Part of a small language model's weights: tied embeddings.
MLP neurons of a small language model. Each row is named by its layer, matrix (up: input weights) and neuron, and shows model dimensions 208-399. Each number is 500 + 40 x the weight over its row's rms, rounded and kept within 0 to 999. Numbers have three digits each.
After each neuron's rows, "fires after" lists the tokens most often just before its 100 highest values on Wikipedia text that the model never trained on.

L7.up954:466567455548518484443510514418522540488425440538468504532529547479513522466535489528448468451537438490490531486483509475451537514424532499516531490535451519445435529518501495538469542568483528576528539500533477487493506439512543484467505524464484508489576500508458538459530532510466492542458487559505510445511491546557512499483482451523482485523466431577590478505468483538438513485498512593582541452496592436522492471579486515414511465467513502526497453475540462443436569515553537579523493528504502491470427478579448449505523526566514470500480508507472503494529517552451500511
fires after: "\n"

L7.up1500:479530535518446428547508554535472452433545501481503481526564499543471577470558559503503469579487535563504536459517538526521469509591540515512484440507549554505451521467562576480491523495491461462433587529528444470434538558431527510448494442480483479584460540487480468544473539451486570526517503446542479420505479536506527506445515495475504506476524520591454542525513500464488562448522466533542555530505506509564500495575479467551552482510443527535488481500425550499467475554518535555494503503485433458514513458515500502550504562514495494471500480523490491430533458507432487524
fires after: ".", "m"

L7.up1071:475510524471465492499487506492534548495507483463450524484494482394498495495536520528584461588512546500422491504515540484504521503515504547528581398455523407540521530495471576498512523507465501477568449468444501410453492432501480439461477522477485489548502496537493515521459464449498489505524486535555492453517557577506576627565532485454521503431428492491513462468556564493511559461471473564501486531524479470501493585511450452469492497477474500476475587562425470475515492537554500459498534565489494470458495499541440590542488499448507494472517520516461446530557481482424532462
fires after: ",", "),"

L7.up129:496555488473482481571440522496436490426495496473510438444428516513548470492571517475516526492522437444511520540560513504559467507485498559467474524489561534447480552534429431579481481477515506555495461480485515560503544543444510501439491535481493509477540477480514488500537512463509538536523528493534489503550509452497495543436546476527523529471486437457490520528466512491459506500488521508513536477497510451493486544490459455427470480561487536429553513473527489490463531526506496398520479488448531587459504551579438436551520480529474505500417570533544459459504510462466487472
fires after: " ab", " Ab", " f", " F", "ü", "-"

L7.up705:546508447554583460495526509538495482494508463561435451546463487524445521555453485553543525528421564572493513557510503484503569499506475505442505451494479550572542455502544487473530465494503488532528514549468534515468434505475554471498475438452476481474512498494522497468507479479507445429530525514486398472522499443437545481501530475448472515421577531463422540438487573508479432483508491515478442416540511410517531468460494581521489447510483509522539447560541525485554529549393440501461530511557511452429531524494532527462454579522506488533473531606483505528485520569422496577
fires after: " A", " h", " w", " T", " B"

L7.up485:509386449530508511531493513465530465496484484519557467458449450448506474488526503510538478514546460500579394449438498584435586484483513461539522445571536504483522495482494468526485544450474522542422504548530528473511491565512446497474480564459490483475484570506506478525530499535448499456520513525470583608475412467497460472487569505498525485501544552470503592527467426529540562502507454428458510575500438522591496568446504505423383514505521494468516453505532463448480449440495505465517493525460526440529495516480533515486460475497524494424575542545463400484562497505504477500
fires after: "-", " (", " un"

L7.up597:489468483533463479481448508490488466459474484553452449486501541536470570525488549485483474450562525523499552468400486466460498471478477480490485552480469446550556487489430484495462520513491539472458482476539587464503474559514542481476474521522541521530476474587475387466505535469472575550446510454456507549518537502500516541443443479552540509534468575523494498453530539577497472532489481527480511538463554478526513517492461405519494536486519436528439522424468476486550478525502545513548526489546548488484491516474463430424566518581484497497520591585522484558419543505458439549
fires after: " and", " or", "b", " &", " n"

L7.up1278:492519503506522504482509496504533530484421533508530533564522499504443504568466519540462484535461555472512572525509462497537592445522596491549492484500459443396481509436460479481449513572551530554562435447474505479517480449582483472440530444467448423551513479540569523417537510517494515476479480509532483514501524525460557536518585453466544467430574491545445505538487532444531510518530393572468551499529484562529498455536564539446492454472534620501439488584464527579538455516471559440487527453503475576491459497533476472524469529507507452538485527512449408547522442493499533536
fires after: ",", " t", " al", " en", " World"

L7.up1487:484524531626446474503511596514453488386485420459537508478477436505509466531539481509497479542507547576571442490488466509434505470536473451536497503515459542497469495486547492470504488524480466552457553464423432521476566511481496497464500506457441513562507515493574523484507521540505504442494480505523511482551491500466495409492482383570471477527470523530463565550514531416533463524456468533468554598536477528538540534504470507434406492527566535434447510504539502477520471453457574430415429518479539517466507510538520505531479498461550466465515497480538486454454466467489477427
fires after: " ", " S", "-", ".", " result", " ("

L7.up380:460546483518516532477509497552515457520417469433555541449542526489535489474566568499446464588485467526531502560451476447508441533497446439495478465540526462472520536459530497529458515492497517546504449476446516538465479495468480493520497535462513501499493537481493543515503539466541505517519499552489529557481480462552492525512462462477510530444504500521479487445442517528514555481499453488462504399525475534494490436547565489537431504501489451542496501396450519531484506534563493545532520589559519521490592493499512499501426530442513456400609476503522501552519456545539500512
fires after: "-", " gr", "W", " co", "|", " and"

L7.up1674:519544478574502512496504471520511523503487471467557505556536577414370506534517508458513535509517480531496527520472429510508506472451542486457517526560447453599453500462484533460475483494465560498567534544494563534467491537581434471547548499572468465534540525472524502465511534511532468448453497499546537538552484489513524588491581570447526496519458503538440551547508451511494501511509435470583457470476538485503511587484488478470457558491521434522575449463470503513542497493464489443504536440562555487533582522546450476521436553504483481462535548547514484502544523495523507519
fires after: "e", " We", "a", "he", "le", " She"

L7.up374:525460591597536489576477575512492560559455580504579520577522544548518550526478494473505448505536492535550476472545436496556523605457512421410494491510563498496545468560509507449509564508469444566461451513442492440461493471505425541514553534523479494500527505522454575515507498504490497475499560511519555469496494535561430482504481493515480425462492477549477497510483520543453500515457488520461524469476430455535500533546453486552512496499430489486498531525535530558502489466492422552420502476528493491467507485531483448487480477507466470449479556421546505485577486495475459523
fires after: " pl", " ch", " sc", " Pl", "ed", " Ch"

L7.up588:502480495520440528416439504544533429476477469556554520506587459478476450494543529494483503492483443498480581581513534505582492542520511497544478484527457530508460556530514558513552502528482501534517488507447468541518492555531441483489566454449488523519590517504545460422484530469430535431474480553545531459491561489484450527493564491493452516541512482460503546499516609522474556538542456489530485472516504486502448547494495418509441486437580558586482555454486508542517464472464544453445575516502528476499520501543475455481471500492498532446514588510468508503565501468483535492
fires after: " No", ".", " As", "ig", " Ass", " as"

L7.up1728:497551457526514464502465458482543406477528521527493479508515527519542522531557485470519539483465442494489548393508478523484548530515525491458482502483506532491551437540502437524500450467437460523454439416491559493491477455442525516522508558602501527511511451566537553547451531544530460512504550419518531533473636521482526468591487521509516508450507500504455504573526484426471528515496487527573472495522507523532508487434529486415529464455478464567595491517528548524497516491517504536527500556497462567487477459532495533453507474526521502524468448500493469494570532529512491500
fires after: "t", " att", " ent", "ent", "ans"

L2.up235:539528537535467539460501500547489540514534416469540576481511505511561506480530476459515533581530474552527500426482519547458490522532504394591441438376526457531507451486496514547478456552541484439563468535543459569518542457396507536519461472457472489485521528460474566481447452495540479447487474450503474541480546543519576476551504499508480474482446513485493550470474522519511515505513502459557513480497464458496493487501612491479458440472598536493500566528461459498527559521519432558492545520535455542562512459440526488451466549527404472502471457513463464571513531486487515437
fires after: " of", " in", " was", " is"

L7.up1575:550474452469486440551567444533459524514531507492517526466584530483550556506524499527481484403516557538502502568539518464551498495486476480474489529460554440525510466490536589490486438548506509518430510523499476596502435515583532506545517517535467566501496498469521455559515481482588493521464589516494507488441509583543474486479500564457485535505477426474443538410500546460507501479580510487469533531491516513433460474533447505482529455414507491492470486582445514545521469522486521507492510558491486522506443554540459569508515429462509468514437532478518544469480476456450468473
fires after: " U", " M", " S", " W", " G"

L7.up1751:513477489519480501442537549515504471549461492537521553494463463468474588524491508531610443476488488532521510540514500411402509510590421542503482592567481508470411472518482513495529455466463582518426415510491479431555558457564519530507533562426464534508446573522534550476468436525494480483512548506491534483463534476531525533495538548524528552566544524473506474460434564458572550474493459553461412508494454542502545483464484434503538564501479463518505547531554485533427543459539551485453498442476452501478526483578531523546472446503531509543439504446567441484438456483512568462
fires after: " D", "-", " R", "D", "R"

L7.up952:509467510501458457488526498450535548448459477545519429578482512544518459489546511599434513416540522506533517496509479497557518551485602486464469541513489511580412441511488521529438510465512539498546407481443456515491519509507502540445495516455463527540561467574526477515459510502470507525471503467494547454398510524576472567459466500452534458508569541465598524471411486475494505395471512499492556449597476548481443551506479502549480484525463452514486462492410452484545524495509475528513470500446526446475517434527494440511478491574504452456525466468505556447519496468511509442
fires after: "\n", "^{"

L7.up931:521393499437516489504518474533527560490553515479525487495511496509482529452493535501502516517476466567519418476459489421496489486526519482533522524489484529487531500506460514411500505546497530449455493593500454552547484445556593508566550487422445613557519530495569489523535478474475546491567529548543508534567546509449566562444570427511515481526593564572516423476476533517465539513495505498492419469441424552504483495527555485496482472557395552469524506493506482518558475497495420568563481545466478553542563484452477532514546504482533437459438477470547584473446476505559567582
fires after: " Ch", " cl", " Cl", " C", " Phil", "C"

L7.up332:496472480581563447520412509521455485534522494500541461525503513516509422551478400491521510489444537503478543475538505450561482465489540519470459469519520481482552477591482490510468451581567474509566507510472501542529484519435532403493503458505500531543513531462458488534559525494424497403505549495508488500521472506498541538507457485577536545533472463521527463512491532554422518511463461488443486508544404418511478429471511478453529420415441475467428474494481517532502521501517602424574525413501489504493511539475534539519453519513415507459547448503551465524511531471412524516
fires after: " K", " Z", " t", " Kh", "av", "v"

L7.up1038:549449439625484514553452570477508463545505529535439497522469438529519552519526525424550504504473505485504539377466491494479526499451531514547470488480510530460531494529543480474522492524501477461486526547529499561477536462502543528455457469521555551468479461439536484540423465540433604525497489434536503518531543533497528503469506543490547519422531573526496476511429452462473482500472518470554511492454446506499476554487569493465495474544488458518481471503484543506528550488422582456465509467474537526533468420490534543495475552494490542492462506462517592473515606475495488519
fires after: "C", " ex", " In", "In", "c", " C"

L7.up8:491486530502441503466517521538450531533465594492553502449504526517561465491522507492528502494466450560526439474423591526535469537454517536529506477502509466505448529465508531497518391432591545569447487493490438464541518465406485435504522483566540490461515541529498517456534495512519532420504532474429473550514473525511564527512435465511533481483485602577464485437435502447510554482486514519513478538554479507564554533573439464556492494548447464502511538499443504477445484489474513478488506542511512485457449463521532508532453532570473536500497451405537540500515469449459476557
fires after: " Pl", " pl", " f", "pl", " G", " mark"

L7.up849:518520542452541502454399501558454519490474449486500530516512433525478509509457466412530503458540516543505525503547515497451469526441520506574510466467484535550493529539572503578505419554486529485546468474549459495474461512497469481488532489479457521516542537437480494514551477465479628566472505530579560551485455422506542504498472483460455488522474447479489493397504471447469458544506590474518489571447424525502571450476523449430471511530502491442529506493557457516502517521480510557498535504510551572491505542539540475482465538487578446500502566453499462524509496485533523541
fires after: " for", " of", " Ar", "ter", "or", " f"

L7.up678:526479481447471451514432521468550560473495443482491487501488449551503499561492481568499452492434452476527499473525472485429422517516497484499544492430509475553509468499550547519528539519468518513518537565508477483545473464436496530460515528441537465500465528491550440420458463441513504553417558513503492579513509522520487490514467509501492507481549501466479480542531465542490485514489524465516521408488549527515588472509521402544546478478447471503447481480440508467389560515473539485510514502571492471471509513500486520482503540499512498513499535507506508580489429513492483582
fires after: " to", " not", " can", "'t"

L7.up1535:510503537513505504461424508466599521470477426439553453487516476522570471484445477591510531523532499463492529462544507541487498525539456473563557469498564578484460482480437497516465465439465482499573531527478460475538542479447452556442551454541536536475532597522518473519452506434569477483540507585529524530480492506519406485463451596482509421542550532489539579466426523474533477548511423494486477431532552526504502516483485513600430491554466604553500584473486501502494488480517527482466509461466550535445447465527497448413585527474452465512496451569505504509583450560452505478
fires after: "\n", " As", "-"

L7.up1454:553521492510490542492544594518527520504463504531503488526539566459462475544497418516514514470466521491591509502514442401493494486526521448510501488483499572476481465546409529528548517541480495467539484531412411473534483451514462522567561553480447519551513472471544481465521513473560430462489485482511514424468500484397507514512448572524547519564541476457535522481506545463501535497532397492549440437545547562505432523535529500475543474498526568492519542560485571477524443499466558435462489519485609509466490443527478525541575500493549453539478422567517488503557417587528511542
fires after: "um", " M", "rop", " tem", "p", " p"

L7.up353:552520521537494557531475486527534517556445483541464549495540529500500465505445437538466467503508444524504553461532482534410471447515431487465500477513532482480550501532492506504474414572491451475516451501431516442555515448524563433564509544538448552497606467512501464404540518529476530470415463482589538536506537470474455504412514423546497572527552500440479419458481515517486402501528468476514430513472441469521510466547574517510609480562501478529510480500491518544466532491483508518516482475484518567512492475550449471567525552441552454585469496537506536503477465466455480500
fires after: " E", "E", " I", " e", " he"

L7.up1090:487466484574493492528475517469513507544419530467488514545461434568422552500460469474530556468464504445551460457423501556545445483487517467520495413467486511495537422487474524443543526536471515440556489462498526490479472553481453472542536516472477463470494492487537419520555424429431387505548549455541536517526536566496549523474520482508511547504440467488539444573476500567451498507508447433471502509511470526469494486462430539516501489538444500469586523509530534496554451536529537544548527554529496499494495448505525564465490534464437555517546410570508522465522474500429481545
fires after: "p", " p", "ch", " prop", " t"

L7.up308:530593548582452511502475467454509536551457452517499519445541541459507463610528442550502508492473483457461530574486406484431449512504512505482531494414486460526475521504420456462591512477477513519530495477451483505526514508528516474537488514530512512488495462496494505599546474539503514437459464452438532514473488378494581436482484482514511547501473460499457547480526460523481475545508482525411509504429489446472512499555475460462478432533496477569499438541528469522497459511571518475516432514528502543439556464546499520621472474567614443483478534529552544460481557609419600476
fires after: " O", "u", " W", " T", " An", " a"

L17.up1673:457530487488576484523497548484521500494509509455506434468584437524479490577491497481543403533517496525476590508452527477493474522434389512509572464478403487497478548513599544489517545510490530509458461472515499485514514469573483469482486512421481504581476438524506489471498464441421506543502500467421572497505591488509501520463543495516520528491461526521467514509528529462438515453513528500471509473450514457483471497403551497460505476528444437500455478478482516474495416494487460550524491471468446475436561501510402506529553543520541579535523540479422507473495526428485478607
fires after: " on", "On", " On"

L7.up29:523511531508537588489560440492528509422483466488509453503544457496469458478531492527421508536486437496546434440511504543507529521502520482532508447545458518577521484481456496634472538534519558532489466522534526561518523484502540548496468456447514543456485450538539548472534487480426449433466511490489515500464466521481499506414435498426475531537555510453526561442521526526450541521543460546514526438554532591532530506487498420480536481487470423532481565500499420522546494444479505523471548484529559508514444506409510539459546517534456482468464446572543494547511529510585544499
fires after: "–", "C", "-", " 0", "i"

L7.up347:450484522506506454434505495456489540451458474417515485537470454474597537526513454530540472427556466569508450462447549463437514403572500470480510504542467434466500494489488552545462443531520421489516480491432494524519491467512472482537530523425582519527435513466502458491480444479530500520488489488490520477478505557524458437415518519522527552551496558530493526467543492464547431436545486514489418484526500510569525573500488485471487530472510458410525437537534465483483554504541536427563484450478544547520491516478528529488446541515460525432488458548507397450531539566506476461
fires after: "-", "S", "P", " (", "\n"

L7.up940:504531586488577497511441482452561451487480460458542558456515488548478509513543406469506513578507515476490447462529508576507458483478474530595550466553488503521475517486443465442442529478539528446507484491540528599469479523539483543440544522488510530439466523482504484530392524533573551470494514499549487477499480482459417462486466446488465510520500551543523424564492485533516411539488509562548486498484511472587480503463472551474519527525456534533482400456470538442504427476444478432567436491494495589481518476515475399525484558477570503473546437515441457599515507478456505535
fires after: "–", "_", "-", "^{"

L7.up1772:532589516491494496490534478484498491463494466452486489533475472514490526525451556515481528462472536472557502483519513469488490472483515527488472375477500490537534507488481467516491537555421527466489590507500477469518552484496535476483445519542430553486485504511497458505503576506428537436515406537456540458446508558481433543505467446487494567534486493463533513534450467558492450469552502523583483540548464500491553592449553527488522547464482504454483467538487532542489504548529488508483516497455536556411528538532470523471447520487514431470478532578481450510445505528454502535
fires after: " h", " b", " H", " B"

L7.up1195:477524530579502520477407493524490507526481507502565582482480585512503470546457446536475559548555544387501489453462482506481475524525511463528455502521499525471425495426461501476553457474450491455416507550471475498457510494539497502503566408496527538487538555521531448517465502532518483587446444503455487582525470460487494490531536511433443488531452473510534489505515515514517465552583498504521483517492492494503451475558530467483488519437402501520483561548406454510498529502519478457499530510505493476523538524527398502493469551413528461551511489564499552517412462488507521514
fires after: "ik", "ok", "im", "am", " Alex", " Jim"

L17.up444:513453475523424499522540558556537465506477442559455502452524422507545469450555423502534585506584571538501488473438465486464485529497450549482436498528445447476487546460492436488452505504501544508444485483437484459496448489539529397536582485545541547543532515480498535498515485540552512496475443524508514463494561422523452506499493575484487504439483551540457522490495483529508513498530462506482516503441484487519526463530492435471441475531427526491458508526444553547530520540463550500495455502482535475500513450537486535485512438507541487464536527511563548465474468534455478490
fires after: " |", "|", "19", "-"

L7.up1399:544461563478520517510498487516524511490461570440457409491502522482511536439499430498469589524432484521586433496527471478450529518516438498553514471461506445462493561509524488428537463518496492524542433502521568453480567503466473491491516428604502529474451486509573497477497542521514449610495475493420576549519464510472497597517592518502461550517547506480494515593532476542508564473531497547499541456459475482559429535473505496455488464468485564473550523577562474525515478456559466526507478528481474517470457516429466484493498511480480511489518521498477466488509497543477434499
fires after: " d", " def", " ent", " ind", " equ", "qu"

L7.up1542:567387504428514532427509449583511515538468507487504499482574479536496450564509502456479508428450498516499529445484491584513462553492485552501528577577460467563502466490572522473482443519490498507450471474448539572483460463501475482524461527492518635520491514559543475473522495485496459424504458515519566524467551470552551549538510517571500442536523507456491487455487494503471496488488479513471391427481462524557475463499507544529546448567422484530566520544541474529534436457473524528555498514470526468497493483497443437495479517487549495561448468495448529398484516537525582547
fires after: " W", " S", " V", " F", " D", " n"

L7.up116:483511519516524511496467453525481475510463554497442524491503438540588461429535409527497475516484459476468538453470410575476510564531501485492514472476448522553530477455478507460502485513461517458506593491506537495515524507512483454485509510476512508446487517480519499596505550532473570441543511543517530519485494482529480474432430510403543447432454472493463453505489526529520493508528559458497495485548524545516408430535457474501470456574468498561500449480480493533514484497388482512481425567445411453571464447528545577525497450450468440520536533476500492560505468540488550592
fires after: "g", " g", " G", "em", " d"

L7.up1717:514496476497443469532528550496535481507443494529496506449495460542484458527561444505534532567472447525480461484466480513493530512544512578428389553507466406558544502475442538514511452492461435535503499478474480545482536531528479504505513545459519513490477519564532482452537465519494497483427489470518532482524506457488497568499516530492569527563467511463523547417493514457578488497526500499514535435579503514469504509471442416507460456426507537543503477528554545574476507497457437503474441434478434440458485509476533479445432544515454499535507443509605483367501535488569462480
fires after: "-", "eng"

L2.up572:539498443486503501550530451560531491509482526454487486514483407481468517537477546530484485463549510497464468550501472539513521509452523578526473530534541537534607524423559528559496442504429498505475565477488558510448442497534489494545499514440471480426539501483423505497460521545544571512507502600562543500457470525509489500593486581495584420567476525456438539546516478459518499473591465540587515494476478506449461545466555468484517563519424514562503438504514491507458538516510521570473554409505513566502455505471437475550496534513460424453473455497454528540464443566480437537
fires after: " e", " w", "al", " m", " D", " more"

L7.up671:477492503509515552485530496464510522573459505508542580499463525488533556479585502584556439478482559527465499473511427455505539519517503485492474472442463504488497552573444503496484489458483497468544537467545563450508414487514565461453504508421457466569555472486491445461463492452464515515578500538540513470537474533512593591529505546500494508501503488563444511515529505478444496553507471454548437528439416472543522474477527499587475535532410475508472488522533518489506529528451520482482454507449423434474508460538510461512458466499479463434445506541474560465513474525527592580
fires after: "D", " J", " D", "20", " I", "I"

L7.up217:468468479495520445515495566503477511411524455507526509512459465538550464529477474477510564502472557459479581485511442508483519551519486504533482493494528551519530565534481451534448429468514555491504415559475463524510503526490495459427505443486518589462522557498538478531520511517472511485505475520506488528501565541416561501545473554561509483457544454529442468533451517463525429495527490494512529590492478479468516401459528527534489507495463489491485509546435507546462510482549478513476529452444508451485498558542517489549535458526581459474472515559438528452500473486521519564
fires after: " to", " I", " She", " he", " Is", "ly"

L2.up521:498398473538529558570467451425465537439473494531601454458496489457477438503455507489448454541514499447510474486495448508516464574404526454476480533516523496541542476552419444439475499395560543500480450498449541526597509541495452452498553477498515527558466531473510490507506561523464503507484477486503509429434535508544490486450512430579490534553489532446506453440538521515439554532477504509505499430532452502446525529503520561474516441544508428503518494480507420502500506476536546474541535484485542486483463478477499530518539620471524564517482518527491467487512495521518521536
fires after: "\n", "-"

L2.up58:462527517526444505513470473431470523504475486476427427449482501484505486471563542516429477523537465537532446531487480590515502542524578488500518521549565609503582552431499448514375502451478468473451478489441530543547507439508461448536535508481521514539504478481442506488497526510461481528475447577484554465460476492611476532493518523559498502543518445532473435531464546520474428483550400545506573549498469532510546552516457531419437470407468560505492510454495488475590554484536530466538571552493393494504471503429512443516476536557464525440515502521524444452548520514524513532
fires after: " (", " Preceded", " Succeeded", "-", " IS"

L7.up150:530511568477469532536442512495475479439547452455414455477487432476493466542482525502432431539478534462466512534479551571483530543541516529511473502492464509506519529549525512464487415437531443493517485610483581473494517459496449510496486486510537471545530547474523470494505554495506597481463508499440512470522547483488503594458498557480486502418510514485494471504497471589481506515475570516530494438469469488568538470524493545464483483487540488478518533535487468515506566497509527478586481478571559463515553513514626551510501462530518525508545582472480447507477459494490473500
fires after: " sp", " to", " f", " and", " he", " comp"

L7.up725:512569449481536493490471568512459453603455512515509528486513424462565545397496473499529540430574527476527515525521502491522455500433529452487491459511476419485580463446461461529430472512475503558476517476531490521490527551522463422505540502480487479467531454491470517510518540538546547520525525536527515480524488581496531517451447475524512507488535477468467505506494505532397472565473488521485594519486488452582406533444503481477496493561561589480466460487565408458510472512479522553544569594422471543465530548498524529497497555528541508486469445536493501506462474450502483527
fires after: " c", " b", " B", " conc", " C", " con"

L7.up1151:515418486452494534437485534487496556480499497519575546519445435493442484461480459556453514461547499493537535491563577545420476408530508479488484460554458456470506476525531552542444445523470519504501436497551532492477510541456453505566498485469522513527498462521527458553549435489484492533476533555551439477500532506498500556526498513541507457501531617469530496463439420541441497501495525497477488478508526471464474513540441521526476546455469475578474517518494470531483541466552460467560517495456526488463463574507555578523490514498483458454515508442536422570533533519513481555
fires after: " St", "ail", " R", " T", "-", " r"

L7.up335:589500504396474452498446495495439530431460455504536514449490446426565532448427487522449491482527454502514517500548512477426495501475507482510478417467530558475539458577595488535531469574515478513519540514547545486419542507485532532464550480498477589557588496506446502516494526478557523435489437487469489483523573469521517555540459518505551508453504474440523513561500459511496558454436453502502554499435502519522487455507436508465475507529432424503446497458516488518465488498512447438433486496451521576428510495510455529538523556524490455509528447518562502507561487505552505504
fires after: "b", " Ab", " ab", " Sch", "%", "w"

L7.up1703:432517446524472487447544449488562547457443502426482495559451451544482508484565393559485507496576517480521449465477561559585481558533526424469542499394471480533535538521510525443521533451496434522485496456520492460497554468547486518452465506466392483488575545542478508497489423454522442513514524526425532466531490539537465499464466557416486516446502478484459520528511498556519480473592561520497489466535521532499544486515460511472480494448503456517406497500489471470520498504489480466505454450548480469418532524488486413485551528516539516530455487500443504551499562560483577496
fires after: " |", " 2", " 0", " 3", "–"

L7.up1045:564492558537482503458478444574538514490505549471526523449526409429558508477517533515475467469549478559428527436528383533463573526481557445465452470461448496523501474489536518463485486488475540476572468474483581488522515547531528430486496514500511503574464551430493441408425447501530473588490554563481482501416568495482515517550534476499472496557442503435444528446538482552473477505512473526434487559536510546558525506539445494514500490514462464517484532505462477469419440465451555462382551496441524579463547519487566481494445495517539467495479500551548530558516459464466468505
fires after: "\n", " b", " G", " r", " g", " m"

L7.up638:528476612492526469443465481439468488491532481506483534530438469482434592488445538530524509424456481479476558484484459563466496484540527522515437540517567463421449480462489564496485478526485553491571523547455504481478481568558543506435546509514509536544539524526475496538567558460516414485458455449464530489567478511528457452504631492543544445522549470541542454514512491455528501466461522551550471528458519487503522464530526544541558470570450558484468551530535488530476439507558497459496496464466482557522493531460481514528499527537476504456556442562554468510501574472522554530
fires after: " s", "-", " t", "s", " such", " p"

L7.up1367:548569503568534418501476534418490519467460494489520504522461521533481458595523464498494509538516515517494465473506449509452513474498470477480542473509478455540480485480481469495433513515451558495503513504522428546537471489506536485507457463570480525570538506492531464529486464498584432491449483566506537542585525523473489524494492495554471494529493571551396470486529443495523538544475458551421480584515554593459628470487538491528501558573445459514502557559496509504501555556461458447429532427465473504473560523510491520492501504546439520427554432522553440487490531532468512425
fires after: "-", " ", " (", " att", " de"

L7.up292:518476537488559476486511506552559518470515473495515493483466463533529501573554402458439486502485529527487461478527512455515530538448488526493555451465504453524551523513524553512499526528462478522577507491432441479534509607459501529525501498530484532480492529502444453461533483524444441503452531511489583518538571490491486528475549420555441523496458489449486501470531479480553542486549476553472555495490548481512565509512420422486449540536461437508519520510460449540444511496555436432474444497495539461495541613536510523525427546560519561501516549486477552500530459479458538488
fires after: "–", "-", " ar", " do", " col", " sc"

L7.up1754:511460536480471467425447479438520479482499492485435504513547457477524450497583424481487530466475586403573526505478511449472511509544440618498415431489516474501531512495545488463555466529461452545546460481503522535447464464547438506532519538502451511595468485386546513492459612497464450523485485545556454510493524519514541508437518488460488432535488509493516510487524438489556445535508511479516486453493509501488452499501501486491480490474544493528471522510419500596510469543477543495490493438500459525493501480472506491515542512521558506480481411580462535512537547547528536486
fires after: " V", " I", "V", "I", " X"

L7.up426:523465523462487484506494534543542466593445452469489485534436490513512548516428490541473534449522516483515475541573470565531498508441542476553538431491432531451449484509594576508504525561544510488508488491537485439446468564441492541516564518586515451549560501478454510554455464496487541476494582551543482517501536513532447501453479495569465518511559482549503530472449576507473508448466517489460485508510409519448479525425489522476519493496553458465546514558508517482463492586482529444477520570434535526504407476547481605485560485548504477502521515541507532537539576539492485450
fires after: " C", " c", "C", "t", "c"

L7.up1260:534471530542516475491483498461462546556468463570434490533502516506451530470453418541459528573524481456530489528514535474398502441598484526507478436574512450446506425482519505491449527462531515543589479500509493489490544548477522524514498540533494475504517521501592516590501494494501477529539546472501474489478518577456466542476477424444540438556456516481471487492504413501464505494484481474453468416445468493445494551494535493539475602529538574532501497532490460463468530485503510478513480513453484499530437487526508609529518516464526453482543477439573496468531522491432475446
fires after: "it", "el", "ol", "ut", " L", " Col"